MLP neurons of a small language model. Each row is named by its layer, matrix (gate and up: input weights) and neuron, and shows model dimensions 64-159. Each number is 128 + 32 x the weight over its row's rms, rounded and kept within 0 to 255. Numbers have three digits each. A neuron's up and down rows have the sign that makes its largest values positive.
After each neuron's rows, "fires after" lists the tokens most often just before its 100 highest values on Wikipedia text that the model never trained on.

L7.gate471:120177111146136152159149108129111136142111135123148165110112064154151124119115117175120159120147183135130140142149057116114224173108101160106170179148132073171142108210101099100125133099125200104163125095088156081132113088161127112108147165111092128089176120125097108162150064169175183167
L7.up471:121112159163069105127127163107099109131121124164148109147126077088061115157101125119177117031145115148153141149153118106114133115139115135120143161083140145147088136133082155130190101122122121193080109141130123162100169183121182162155134144133169099072145167096114113085161150208139150127
fires after: " ", "ant", "ost"

L10.gate520:126106130119156143096115165067149133113118161146159096164172125112151148116183099144140168137096063137146109102154083090111111182125075167197124136139164113080106041114096058135142147135151150079139138190103128116106137171147171120120099155122100120191143073153084101119195186150129114119
L10.up520:133130062161123149119155157121085151098143109103141109132093141169095111170155104101138168169167132133121178118148119152105086158159177176144102151183149116101183186144119114134089134179132155091110132083143148179088140155149099136128170137127130159128191128131130149183163144099153192167
fires after: " ", "-", " t", "h", " \""

L2.gate179:182150158114111107173119192124137174160135086128100106141170098105150150184132160100174084090162131115123021068115149108133146106110133192137161119133150087165095117125155141114199076183184111117092094120145196103113093075156057092092151116139134135112107138098159128164180140097150094128
L2.up179:122116107159146109082144149087156129122069060131133135138155130145120179120138142093097023130160121163159134182113126190172212109095167109149146117186180169133139122178084157128106212163128178144130107122148166140153141102130177201096136079075131149104079134141087110107144138147094155182
fires after: "4", "8", "1", "6", "2", "9"

L11.gate389:141125041086124104161134068150118134180124116062102108137072145103166136138140137142086137083160079102069114102149107130145150191173119128115106136090090155069060108171129111108152058121143129177185191130094133130138087142134189092121078103148140149169185084185160101140112139164132132079
L11.up389:145170147140111131102170136138142129125105084094134123141080073068129058123136145103143112122102129125142094115170103115145119113169165115139092127148198135178135117175095120114150089208156153134084183153067156088135063175125163125141057132099117110196109142180108101083161100178095142070
fires after: " ", " the", ":", " kn", " se", " L"

L6.gate325:142120161123133069125105141151136160096139159167074126137047154151134130138085153156133094126156122115144051169119128135084069134145147048090126113105125140147120159138132125147166150149074133115114133140160141124171172176129160103117138169182115123182121163146082094119085135135154103076
L6.up325:137113101145158141119110121136121096072219104116152112129101137140080119083078118097147119122118103155144094138200146099068177160183066166130101123157194173093080099090129132143146103112104158133190163133132125144143151113141190095117118164063138209172124126155176147117110118153120127118
fires after: "\n", ")\n", " G", "il", "0", "1"

L6.gate513:141088139114133095145151169109134123097139103161090160069116109123203148107133150097165118092121099106238190141129129124158168112151124122177148183100119159135139150189118123163140098146143145123141142109118123129051087151125121092151109144130144145172112163125136100158167155171143177118
L6.up513:144129119074069114068155184166137119110202143098091139082090095078121097123099129116140133135106161150102148135124102093118123044159158173162159123095171152094141169123168097139132130154093095127136085190078120140140163153143116092131164133073111126159170082134166156067078074097087163137
fires after: ".\n\n", "==\n", " (", "\n\n"

L10.gate145:089146184125126167145086170143140151137143115139126163096138137074117088083150104100136159131100159142136069136113078129122176096135132182168149113093168113118086145197125120193152140132105106108131132155185103132143090195128164143170137140172125121148128175153132123091087121105115157105
L10.up145:179135173101099132097138157135024119165157095148157115192134156097166135213096129087074090098145146146168067124129142088080168155130150133117130141131156101125150110131144157103156086151165114080089116165120137198160112111062121171138072073158109150112085102128155117097155093106178124112
fires after: "6", "0", "1", "2", "9", "5"

L10.gate260:109120125149094161111152095160084122108150129148157102102191139102114081112140134158072175165135073106152097119164127131092156110131147140119153135092084123155199130192146088163133068186169083097107148150150128108146151094166114135142141113124164087206161127107151109088098119141133157151
L10.up260:158140144118110104115128077170084134144171100165069115099119126140176126130112138105097145121126155135173095126106133075139165071177112140216074131108109152107119164119153158144099127118121153138097151061120192147099118132117128138077068080123129137139087111110093139162081111089123154094
fires after: "0", "9", "1"

L9.gate44:078174100136104073123151118120146142169093150086100168080094136119106094139140143126152164163140114139128131147100120115092163098149110147147093174146130124098186075114141120167145099137129103116159144157159078154137155134159120157063117124135143153129148094139159132169140109117148107051
L9.up44:117082135112142090138189178070145132137116171139139110109149158139113172179143199144116112128163162142146098143079160138191163119154101108078124090133116123144165082151134158119134163069121119142150143131157124146131185144099115143135150138166159106116141109146134127168102136117117163125
fires after: " ", "–", " in", " to", " G"

L11.gate347:153138133142191133148132091132121107180167165105127182101185188107093141130080152146087110143125100140104126135114197103120101116141117178129171096122136120099177114137097095075076170131131137130119105168148182141101131159147119114122083111135115132092152201085168122105110125085141117144
L11.up347:129140051110131109156126118145157120098069136118134135157155162174124136080040115161130117191143108176073114071139102218152138120129145121157116111087164119160136064138176138111101105124118165190104122110108163065086149091145122215134093102118087176098134171031136108130106182112132145171
fires after: " ", "1", "9", "0"

L7.gate254:140142155081122113081149154165164144155087213097106121119085102078085115140150133126123110139137116085153162158143146124152087093079134120168073181113126114137137140145095170208140140135133156209095156100115117202163187086123162122070044185146154176112152120138099075145137096048071095151
L7.up254:124131106051128063113044084166056195126074161126099135152131128082079074176141175163119092091131102145138154096135168121138148165195190115117091084068105108177097163113128134148119169110091171058126098136125122142141110165069124089146135122173138120098149063092129151106140106101128160157
fires after: " ", " =\n\n", "ebsite", "\n\n", ".\n\n"

L2.gate688:106161166131086114088111109113105105175182194170137186135104111130189148137094171074090145157084121085115131113173144139141150168174090119125147155097138103211083187157155179141097113090184095121037143111119113080147087071185079109091110107139131095116120075184142128127151146158187133175
L2.up688:167143132101083112101162192121070193123156104122117143217112124109145098147191186093152158095132137113170152178150184116112078065141115120205154105114158121096180110122179087092148127122152188142104058143151102173102134156103152078139119162091145142103128125118142120132135159134105122104
fires after: " (", " \"", "/", " ", " non"

L7.gate72:132151109142109101147155118172166133092094153156126146116123126100077150168116149106115145159141146150114099085136149132143127112081151122066152107114116157141133200109166112121090183129100040039103120158123163179124158169156110125146174161146088108111092120097127105145095138111123119108
L7.up72:152107141097129167169125126178185145089162121131084141127182164151141205136099155057170148178153086122098173099082096135105103100039109080118138108146142160127092153119150105083082149109145059097101102102120107089162163163133181104166095110125081172151065152155170090099133167163126154147
fires after: "0", "1", "2", "5", "6"

L2.gate545:143149141160131094136096154134114090148059186152079183144101070138140202102104213141124124099098109141096095096081119085138084141167125127104185076063110146104036166133096167172144133134125145167085163138141108069127162093190118154090106155070160120128095083199123121101160152140154138198
L2.up545:159087154105105109093095147192147090073081146115118145137106109100135126134123181133184125069102169181154147141152122155132105063098073112148119118124130130166153140105110152129145162166121166107145110226197124137135153054126146124131073114072126126119128097138166139105203142156142154145
fires after: ".", ".\n\n", "C"

L2.gate228:105135142127165181123158086163130162148210144113137137190103107177088172198113111116114107155138098141148134164097125150121113136106131083111105090074121183114111101167171082152122118100142151103127104139131147088131143125162123099151030126179165158059109086158090139097137143108192159075
L2.up228:095135101132166114144153123179132143161202154144148125145127148193108131198093127087128143103130096109104146146115136133083100120149130087139071102112109164136154138173117082109142073124164139094114111138108133065118132100132103125129077134134130195053195116164139057088136121108189154083
fires after: ".\n\n", "\n\n", "\n", " |\n\n", ")\n\n"

L7.gate647:107098144122072146126200177182124145082101113110156077072160141144108172155138140152077151091117174111134153167118103186167136106108124177145110134134114154154127123080091153116099079150147084141129105143138120123136133090133128125132142117127118098136201147108204146107176179161125114147
L7.up647:128091139119132068111132161090138125139081120098159132081139178131125123159173137109097131131057120135112156112134164087174103091105144143092135112103102145100106105143110174116164100083138170135109126138128154122104161168128103200088128139064112130149124057116167055101134122232108084144
fires after: "8", "9", ".", "==", "1"

L7.gate190:179096088088125099091105138135137150125082132130112086175080123151088148183110099137108156124146106168110093126078133131125104140114113072111143148132109150120164153117194158122092152146162165166148072125125078158212105135121118052165101105123129109136143114147061086112143108138107105125
L7.up190:146145136126137119140111127155155058147114118241119134129146130123070148098163169199101126163165158094107183160050110199098117143102114181144146132089115143173129196142165121128125110102158160114116120106096104139139152167173134145137105093132110109143135064130130126113139116083126082187
fires after: " G", "9", " c", " g", " d", "0"

L10.gate599:193136180107105101059120144096096162150127166110143148081132122186101151103125104098093091152169113178135098110164111116125160116127106110139154101105083164096095172111156144130087222181080166085138131101118153079108157138123116100125080095187122147086183107115162169122100122133109088140
L10.up599:208091134129112175064083127101091146121086169091151121160165153091099138100079100144153116133110099125136122102230116139101173141098146116092158131079141152092108107134144141142100222117149148153124136106159166152117136137150101150153145076147130120113151077131118113162139143157164123126
fires after: "0", "3", "2", "1", "8", "-"

L6.gate138:050120112154129176116112144113162132143098125113157099123103193147185151154089176129117130126150106153125170125091090109119112078158161205113173098061092155114156118115176103152164119134157187109097146111126133103136168132132119142078139127140143109148127118134120100135093147152139151127
L6.up138:100186123143115113162166208134120147126121150165106152158157135156165171128054167079088138123173150113120142113133114107163129112141103177098148132118061126135147138152177106120162074115191159122100186047096142094150116149140145136071107187117132135132129107124064152122105104133142119149
fires after: " |\n", "\n", ")\n", ")", "3", "0"

L7.gate618:195167056122142101101175125174216060078156156093132157129099162179124069126135083159123161116138108135087089112155172139178073127131147112145103118148211213138106095144088082119117147167097177089091129130147077146111137113164153022102119152157109146069153087154093127118108178149102090129
L7.up618:145095101091085149135104142177171154147175158142111140111119120125120056215169123124109093101137121132134138147128092144103099141142111110116092110141161125140161103139176085104014144162098137108118100131103053089123104073169087117103120130129124162130138072157119213150118086141075054101
fires after: "\"", "\n\n", "\n", "ebsite", " |\n\n", ")"

L7.gate5:118100157118115174065144133130113108103117127190093162098105168112136150187141120124135074100144106168122161031101129125229117133113088139115133105102104144055105094124139137175078089124124147120173103117142106142094117128154106134107108098161138163145091099048116166110095205083159112149
L7.up5:173106174123121081146174116160127116130115128159136180165178166157117113157151121154104102082165073144113180107128153124125125135122058109159172126089118074149145161174154131096130046092143124214122116126119118197103191095144102113122127075099119155109135114144138168121125100130153142150
fires after: "9", "–", " A", "0", "|"

L6.gate261:130163113093157165110127065170179136133184119094141096157106083126121152136145123137092090096143085125089063166090085085066149160186110085117198162172134117137139068145200182101090112148134175145158125147146151137149111173150124122082053079126100111124150115128122135048145120134126099127
L6.up261:131177112191069113109153132135134142127098178115159143099103123108164121159190100158163035092086125172106167111155114130189129106030128152113130140104093071126114117072155105181113135161207180142087105183111099141118145165095063175082103100110110134116061082133119130122117158102159161147
fires after: " C", " c", " m", " M", " ("

L2.gate661:164144138181155136154205077106102096121159125154144127136166144129095137151164107167173120107153117195071125148130078129119130096164137073155149078145149126081170137105187146127170119116112135182122136106121149083115099107116152111133107105129150165173148097131111092115141110107124106147
L2.up661:190094067161183094137186105111115087131189144159153080117096143130096121101094147114131114113090127217099076181159089133106115121170128112109204123161173120141149179106202195069135115132098160154125099173131073155085125131118128096137115145095155148152144063081133118147155179119093090141
fires after: " D", " c", " f", "ut", " d", " F"

L6.gate268:105171159135114056075159122174128098122190163142107146130089094152162151111065149066141119157130134104154161091164110050104131112176134093095089133170180108097130121105110171146161096113107112119130158184159207182169141144137144111147094155125185133156135129092119137173160112103111119118
L6.up268:115123136084102158107137149113162196121175126134141183115126157133156126171126145165085137149147069115139152088132107142135159129102154144106107131125115172120220127139103182087121113159114133153117140155125129100142149124115087097109143200135102173110161123111049121165146065121201129115
fires after: ".\n\n", "\n", "\n\n", ".\n", "|", " |\n\n"

L2.gate373:124129128136077164138112094147126137089123102160156095081117120119142114127120177135141092102085221135125206154072165162155070100170127143136169116147166192102147115141108051129103168108116160092147148173110107096147155066189149132154196145063197138146065127135164152106128121114141117147
L2.up373:151165152154103081169074130117147132083140101148126101125110104127128156123118154144194050078044166119168135156086112115192140095116077142133137100140149159134158110116133151107104104068116173131113124141108160142133124094159137138117154109096159116138096131113153088109230132146127153103
fires after: ".", " (", "C", "i", "ical"

L2.gate356:162095093136118069108093086172124144118169073108181134094122091143134086132150120142084113096107119123218136116123164145073089153134129089149078133153165124116102171089086130090096100102094134081164073161124122152145151118114169150137181149138148126142118094065172154128177172090091108161
L2.up356:114155129129106121136151104134128078139169082100149148120125083161106096130117097082174102131118210106163136137130106103158132142122105145099181107130114114097118115079197126139157145086068178115129128202157180128125103120155120140120054178095143152094163102132109125100174160145117112153
fires after: " /", " f", " dec", " sp", " pro", " Pr"

L5.gate497:129163114132066093098098116164118114156139101088155105132123055141176093158223173098101118086086125129129122100129148054082083093147088155187125187115087133077148114173128125185127144127130169148148152138155074128137058148152038124106129121150130106171140083112123121099108133130090106098
L5.up497:120147104126155152129143134135125109152136108150107107192133125168105094129096199111167159139157155083108132068068123154112150063181079107101185091166101088162139068126106073111126151132136142101082156155132144131137110123137160130099121182141104139145083119152087116117111153135168118125
fires after: " ", ")", " (", ","

L6.gate452:125099142121117126047127125105176091118194061109145154068133082162092093171166123113112138149134091135181103107113111110136112123172065118147127094182214133125149106070186123158156142153127144119106104093137084129175106073141085053117136063158114171171145077137061148164177091117144141084
L6.up452:163101120084104115165188129126120082125141190088067118058097096092073161123125128153148104084136103105113181134150126115169138139169115118067112146139136135120131088155129037134133226107152119148064136159069159110094109090167149060093106144139183112041082118147104185117136088157129114136
fires after: "\n\n", " is", " |\n\n", ")\n\n"

L6.gate616:073090144119091136090062121105092125120152173081129077134122149083104111160098151068100133172108124100082131152195100102109138153130146101053124100119132123086178125098121121112128159120114168117110121122119105105150116111104133137134148138107113093080124097166177148103176148114080131171
L6.up616:068178151122186101085099114163086088074096138156135131159082127128127137078181093085089089165141119151077124095123168158100156144129112129143089126160127179122121126120147130115085119169101131145143152128183186160136176109128217069149098154103098147102114147137174098164179131126088197092
fires after: " |\n", ".\n", "0", "\n", ")\n", "\n\n"

L5.gate397:157128051154103144085189085090161057177116150098138119094130189109044141064194129143117124108107159189110163166161115070181091101173112139138129074176114142121139160115142120034146112134112120168140172108135156178125157104141097137153133137131141128141123148111150094146161129141128114111
L5.up397:108128128083140058102162161150055152183151077135140108147133152102154135116175141135150108169147075153123133110170071191108109119138148098179164097161176137101071086196154139096132170148132068131115151112125158153150104120100120083140138130080215197167174160036092200120183156170116110104
fires after: " d", " D", " N", "D", "ra", "ant"

L2.gate9:141154124111133152103137135120097145146141145114141131103137168158135181167060197130142160170133199161128122115132164141085201128123109131082171108062117160164113097109105136088109164150135138061135128116187114076127209112089164054164132140105126164151126163146119130119136132101178146101
L2.up9:112112104072149132091138140107136138142141148141129158137194098122108107117064151151146164074110135125104110178132106119127190125151139109121120131156099152188122128144178178173212163081162136145163142089160151115081144158093123120135118129124132144065101097098090220087129112162146173085
fires after: " A", ".\n\n", "\n\n", "E", ")\n\n", " |\n\n"

L10.gate675:100139119166075142153091131151096158135136109141151123141133127174121136063153181099136132159116119170132152145139098144167187098122157056152118151074091142126124116145156134135210129128086179170091102155104121098114136138153081153120142145163146087165151166122150111173152135171143082099
L10.up675:069140083132083169138092137157130147120110191109103160163111113132167098084113155149114093119131058177169124122143156187114095107121106142187147094083103128025176167091089071106135115176085143122029100100109149135108115084112120130036104096189144136136112134090142049178152139143079107097
fires after: "0", "9", " and", "1", "–"

L2.gate237:116165200125156149086141187184149112089116128093113138146157176051114117149126100148161080098114147104128089113163103163178153142102107119176109096115146093119172160170119112138116079155123073177142165156145107183195109115141082186133083046105183138086104160161133156106143102127183203106
L2.up237:168171171130147097114137118219143143135095129083191123057169186099122132145147106100173033171130143123136100091147102132137113143072116135157125144151114120092093094099149164111165160108136164120120119098154114146130126146198123211098134130144195101140112147102176173138137135098153131143
fires after: "3", "2", "4", "5", ".", "7"

L11.gate379:106122137132122189122123151160095052124122133167171136122077150170137102094161107139111144083075119129177112200135106105142158175123100122156131141125107146091108099160106130144099131158115110126121195133154166162122156132106134179116076112141147110157157132137128041126104106124086112141
L11.up379:147097120120138158167066149188081136148142178124126091165119108155128143096143121086129127145116131130161145150199123153140117188158083138168173115126128141154098103183111113193135093156162111150157134145155112061172074175132114168103112130189124117128112156122172072169108064150105110145
fires after: "A", " (", "P", "C", "O"

L5.gate259:120114082179145213144110173210123189113135106131124114157154120150158120125174174116117124151172106132110128113188145182137080116177084134135140154160099148137167136110124103135127094102130127125170098074139077139102140127065103117095106067133155108099126159104145137058184114129096114174
L5.up259:084074069069128167079144157184064190096138159125122097124188068148185138125102150177159128183146109158179090089082152100171136152120169161167125125177069113093152170112116137148130133131101167160127117064159121181102138129173137177076064141133162113091138133095099158111123097102118185124
fires after: " was", " is", " remain", " were", " and", " be"

L2.gate647:120084151140128152164177193124101085089146092160083162100071118146148110059077174073112153166128086151106122117167161084152102117089097162146097166089079100156104154071181148132152148161161141099149075197177158114148109145133151099079128106145140122163073108117083117120086152099072182159
L2.up647:104110148118058130176181143160161072143160084171098175148125109164182125140140112169132129117125145138163038191161131134119095181138145120129187114133064222122060120151160094126123097151138116137158119100094118157100103109136101118072146151065140136091108107133163181140130092136040130159
fires after: " (", "-", ".", " \"", " r", " E"

L2.gate381:097139126205116130174143102096211147135186179126180097090176170160106086121110169107114102124184096159174127118093120131126131140140155117159157159111148080133114045136163074117118163159163151142097135128119154098134154116171121118118119103126128213128162093171131123108103089170142093101
L2.up381:129127124163123066099117120125158089122184185106226091080135097164173108168146165107116107147119061146111129102129095119136112063136091148121118088110165144083114131137152115121070113140209183116129146111171143115091061164190101120086106121141162106106153096170087165100165130125128073081
fires after: "\n\n", " |\n\n", ")\n\n", " Lab", " was", " ("

L9.gate353:130166119129093132054140176100101132134099088120187085102089132128115130125183138134112113176115129142177068185157131142106162177091106138137089122120126163126085132116102180115054122130187085136141071110145139146108111111084061117177113139108108115072163168102094106101179067090188111111
L9.up353:100085120170104139076149136126143174112120136119124139111123187128102128154147128146139079192128096129123113171131148175137172148063107210188101135096182108068083100144142174157098161113155186147140105154099097097137124113138053157095112123152145069082167164134173124110114152099164147145
fires after: "0", "9", "1", " ", "8"

L11.gate327:118147111144114135117101130124160165142110112155181156102104068202119140179139122051147144172096124131179108074122147147176147080147087102186127129151138086175143113145109185117152099111097082141093111120126139194136145171139067130069104143109148174151183107140147131129209152105139165120
L11.up327:128109110197134118100099095064149138122204075147143127166147104122121155121147101142123096197146162149139111128073159120190100114137144108144121076101079088167105142135115141108143172090117143157153163158100167112118109128145166115087080153133114142111154055111083113108095181137175164077
fires after: ".", " ", " App", " (", " G"

L7.gate428:130154133133168127139127148146136200118133146132155122083152083119130091163156110095164077125150167131151114148126117143134141141107130095143143170143074123118115124183060063133117114175127108152121154162129124105184111117083103137091125145088158121118113192170121113207123120159143077102
L7.up428:143195181134094124138104160102137089151133105076167135134119113112089151131121075169132116153110176125102087220137093171113176107115073095159176207132101153074108145097131132123128093104138154093159105153120135140095169166138111124044067135097141136094093103154161137101106066134124177108
fires after: "1", "0", "3", "2", "8", "4"

L11.gate599:170144094099122118090128111118130179111095130142114085116126136142082117173161139125123136170106113152123117139147199178138143185124173086118116168117177110138141166106161203158090184108120181113104081101108116121149123107097108118133101161138158190146140149143132171128172164077124151112
L11.up599:123163099109094112183122111178047141108148076135149117135158141150108160084172149134104128148102090155062106169127132116129115172061145122084117146087168149177119177156150122148133185156113127151060057094146109092191120161122118048111111152139147139097178171167121073115159145149107210151
fires after: " ", "1", "–", "0", "9", " ("

L10.gate401:155132113161149173160130149095185164095115138180087126131160144081202122118045145092136094102092140115151147103109097163096133122115120139150104174060157134124077113156128183115175200126146087074129120172152138155092091128129173113193046126089141073171174154135135104094171167182126073078
L10.up401:092119112158164128117122051127108056144155188135090132092106117082105135170152137126148120160170119104157102126099159108153105124138088101108143125167185158074126169153121092147066121159115113167131114151140124188098143101126074154148143049151127154126140140099119156103178170112109119102
fires after: " \"", "==", " (", ".\n\n", "-", "\n"

L7.gate120:144129136115061096162160123128135171107100127169121088123122069087121090177107096114114166133147141117126061116156089128169189113106141158147124142121119136149156153106091081062203123068081107157113116093104096133130122144178175126161111121137095114119154167066157167139088133152079163088
L7.up120:200140155134188139151100118107130152182171121116193179127130118142133173187119169139175097090116147163136117147149200125107116075173163148174070160135125097111155141068084177136155136154063136095124129076111142197144130159132114110142094165149135099131148111109089159113118086067117153120
fires after: "0", "2", "4", "9", "quad", "1"

L6.gate537:133177129041150174039123113215110152104117125163090064168117130078112097197096139070082116128160077109122137196146100151106064134079064072209108100109101124136093115103117140139155135130120160161074149136160116135124109149123121160130093120067088153139148147086161111193169100135141157055
L6.up537:035151178087134086083072140170140127139127129176091137170097136152148071131178159147107127114105153134101138137103140173141148100153127170145106104115128129062085153101080094130113124179101130092111127140157102123096079099122144123166103080150132090170087109145150163139128099185188121110
fires after: ".\n\n", "\n", " c", "\n\n", "2", "1"

L2.gate149:111109136133140148088127166134105137091097117145088118110107192166126147146070132122117179093196167115109154111175155082204115178093112120164089128123126135130109127121101148123152147115120140129153083156107115202130092102073175104157118135117112093100069087123167126102151127137105165098
L2.up149:098118162171138195125139119090096138106146126143157130147166116132130136130111146169103164115105125103153173035116137115135166119182101153079146090127088206101038068113131125145140131116124165180169081117132117137166134169074144169111112173116156107103197141097159077154128068050140138134
fires after: " (", " \"", ".\n\n", " S", "-", "ook"

L5.gate280:094130118072128154080108121144086145097130082107154160138111121127168134135121113117122123135132150115169162162063095105098214096136085133144131079149119101102086185134149099121131192124154184134150158100105084078122144138182128069077092128115144168122153181162183154183128137176185172129
L5.up280:120164140126189077103151123142121155132142102123178126140130093037091152212117184172108111125118161134150086154097123141162198082105100154055196116156120138124084146118184109142099134112118155142061118137173181122078148152157117083183200122128114148135136160175106120066087112077132098081
fires after: ".\n\n", "\n\n", ").\n\n"

L11.gate361:133199103109067114098151137172129095139202176143171106155154180099168077151119127134135166145151087172115097105164168163096181148144159101085128113095077074199110119135078150175111155107114136173127160093140149136066057121110182100151101148100103131165111135168118124095162139104119125115
L11.up361:152048154125159136173159140164105092170175097204124139145101128093108167162133149115136147119072122150151083149073140081106191083158078082145131147176169100120174156153170126145127131152166129168105119107141104115055087119088181098122151114165139122134144131087149149148072110150089179106
fires after: " ", "0", "–", "9", "1"

L5.gate206:148116070096096163096158127139119202122157120177139077119134157122095177163130178139117111070148109168102142147174161103126077156149139132087102149082126122123104182139182124102097161130114104102155067114134119151123155170149078174116153103119109121049170143104107168127125050146088141150
L5.up206:097150144153098118182102098127096128127071111096115134128112121167110132105123085108093109068122145092107134133157101095154165182139139147056154120125193096162148149114105150083132147091198137100160180130068102121132171157017115122108063045127123118102173120110085154124106129128113127243
fires after: ",", " m", " and", " M", " prov", " D"

L2.gate445:104117094163139167121162136135156116138203161119134159096085098192118163105113174113117118178134137170139114137176134078070182115158139158111102102111160152117048136117159154169102100097095110109143159134139120181125135130129136050126095135089148158148130116117126106196174164101149141191
L2.up445:117165175145154120147097077113118170164135129153078085120181094152176062123114180100075160177134121160173124131167155111162143080112161169142096176109116142137112138117172101116141092141100082098154143072166084148118108171112092116144126105116124092098151136060110118126122117058146128197
fires after: " (", " \"", ".\n\n", "-", "\n", "\n\n"

L9.gate259:157090113129110134128132194153125161053122114147173102069129134126186177126152127155124021167112035118042100107136121158121138127104176113113150168057131107064151103133178155123127134143108177108154120123217124085060118145101156091087103143166174133109091176093226123096075196120115100155
L9.up259:139172131117089041122122156104157100112138103137190083155149141144139129091144192057161115099131152206081118144166147178158104133150091101144090090096157110139132170172086134120103169175124167116115115130207104092136148106136094102061077099145128119111089155078120092133145150175127120122
fires after: "9", "0", "8", "7"

L11.gate386:162179073093104101033171112122094104181084159102160147180117158147136147154176122110148137172177093107151156140129106062141176135126144101167124081122073108144146098140107103131158122151100151184144114126137126086073114210131129085120189168175118171198148147141128123066116116145137163099
L11.up386:140152157152092090111169179094121086131153142117122190049137091087123164131131118180074142102158158126127080142138133110114083097150142106154136143166134151117161182171158093135110128104105131112129095122130118120153119122159113153095149093156193138156138066129126097165200077102104132136
fires after: " ", "–"

L9.gate458:172178166136181133136116142126140122087160158111153106156125141147132128107160145122188135138180147125177114109088152100167123170182152126122130102145140070159122132149140073149148106153140130147092136068197103112094092149102137112056129077125184096172136157124202158118156096132135079123
L9.up458:069120115100154184107081113086173154107093098097163087134109143073120137176097148173116127158109092065141132107109096172157116133148080169156088100207163167083102130135150161200112203132154201119131115107143186082076171169156086133095174178159071099098173084125132108125130155157179137087
fires after: "8", "7", "0", "9", "6", "4"

L7.gate595:166139138122132138092114141182148100172097070149190154064088142078129169107120157089120068132154111142110098141107178114085152046148129146070152134120143073118155116124104121118166117101168147050084150055099145128138114123119145144165151154101111175104111174079134153129104140095134099113
L7.up595:128144132130113102059177097146109152138102137138148181141133132117114110165133163133115107143151137148148108136118183135131192068186088128157148144138169097086115150115085159078114175170153033157078137107172089133197090045172132101117060178180146137124045123136060180121106155126097091137
fires after: "2", "8", "5", " has", "0", "9"

L11.gate702:125155156163204127067154110136155156124134086132134154086145176142126120141186182152104112138082095109132114098169137138159111085077138132114076126072161168160150146194104089166137083147116097132129075147119139083121151134184074110061094146126171118157181166115132104124183109123102152152
L11.up702:184118140134182075134117160154119060076139136035152123057103123125126071136170162121122110113095125143090069120123129086128103104122145156138125124134126090090125168138153110130123083161114181146178100144088108130128218161143078126077087101127162161123126097133092096127056161082137066167
fires after: "9", "0", "8", "7"

L6.gate69:090155180121127103058171136161106103152152093118093115159204151191077084157127121113117152132114117180114094110082146060107090153119153131136121103170108139084145129180198111112192091100128089101155188156143124132139105102150158070075174173154116130059107130160167112149112080097128149109
L6.up69:119146104079060107103155123149097152160135104194100123149147171150123129150097135118072142078106180145150086101109083112132121170144151145141146087132171127130102138153180093155137145110104076089105155141189106133054168128143148094067149120179084151078133170160120110080142122062101085139
fires after: ".\n\n", "\n\n", " |\n\n", ")\n\n"

L2.gate519:108132148170101147074169075128123187139124101080084159169120208122124091130121155114105105142145138125153148075124135088097132127163113115139124086162170164143171161078187158135173205113154156135125143165150166123138116120223089122084077131156182139129134134106128101131175133096080133094
L2.up519:101161135133134106070187126092081147121168128080161121176113198144112038103192123154095122124133143183132137149128120149065090136150165099161130098126157163110175160052166163175124171162142103103140101143153139146133092127128076172094037108147187106142109103078123093157210147122109155168
fires after: "0", "1", "\n\n", "2", "|", "3"

L7.gate154:113146120142134149125141122132121090135130144104134132139149142155197064187143161238125063176146078148117158106120078127102077147149114140163140040070124114081101107184174155158088107141103127168114136136131140073136129123156158152141130167050154182149120158157145080110115075159079167130
L7.up154:153147114132123158073143114083161093142169132096091155182110144154131122094073158173112162154143146146133196041159078112134142083146174114145156113137147181142131118184174169159105061173134128166095044089173168093108171122128136117130088117149089091156121109164098062136162164158109133141
fires after: "0", ")\n", "\n", "9"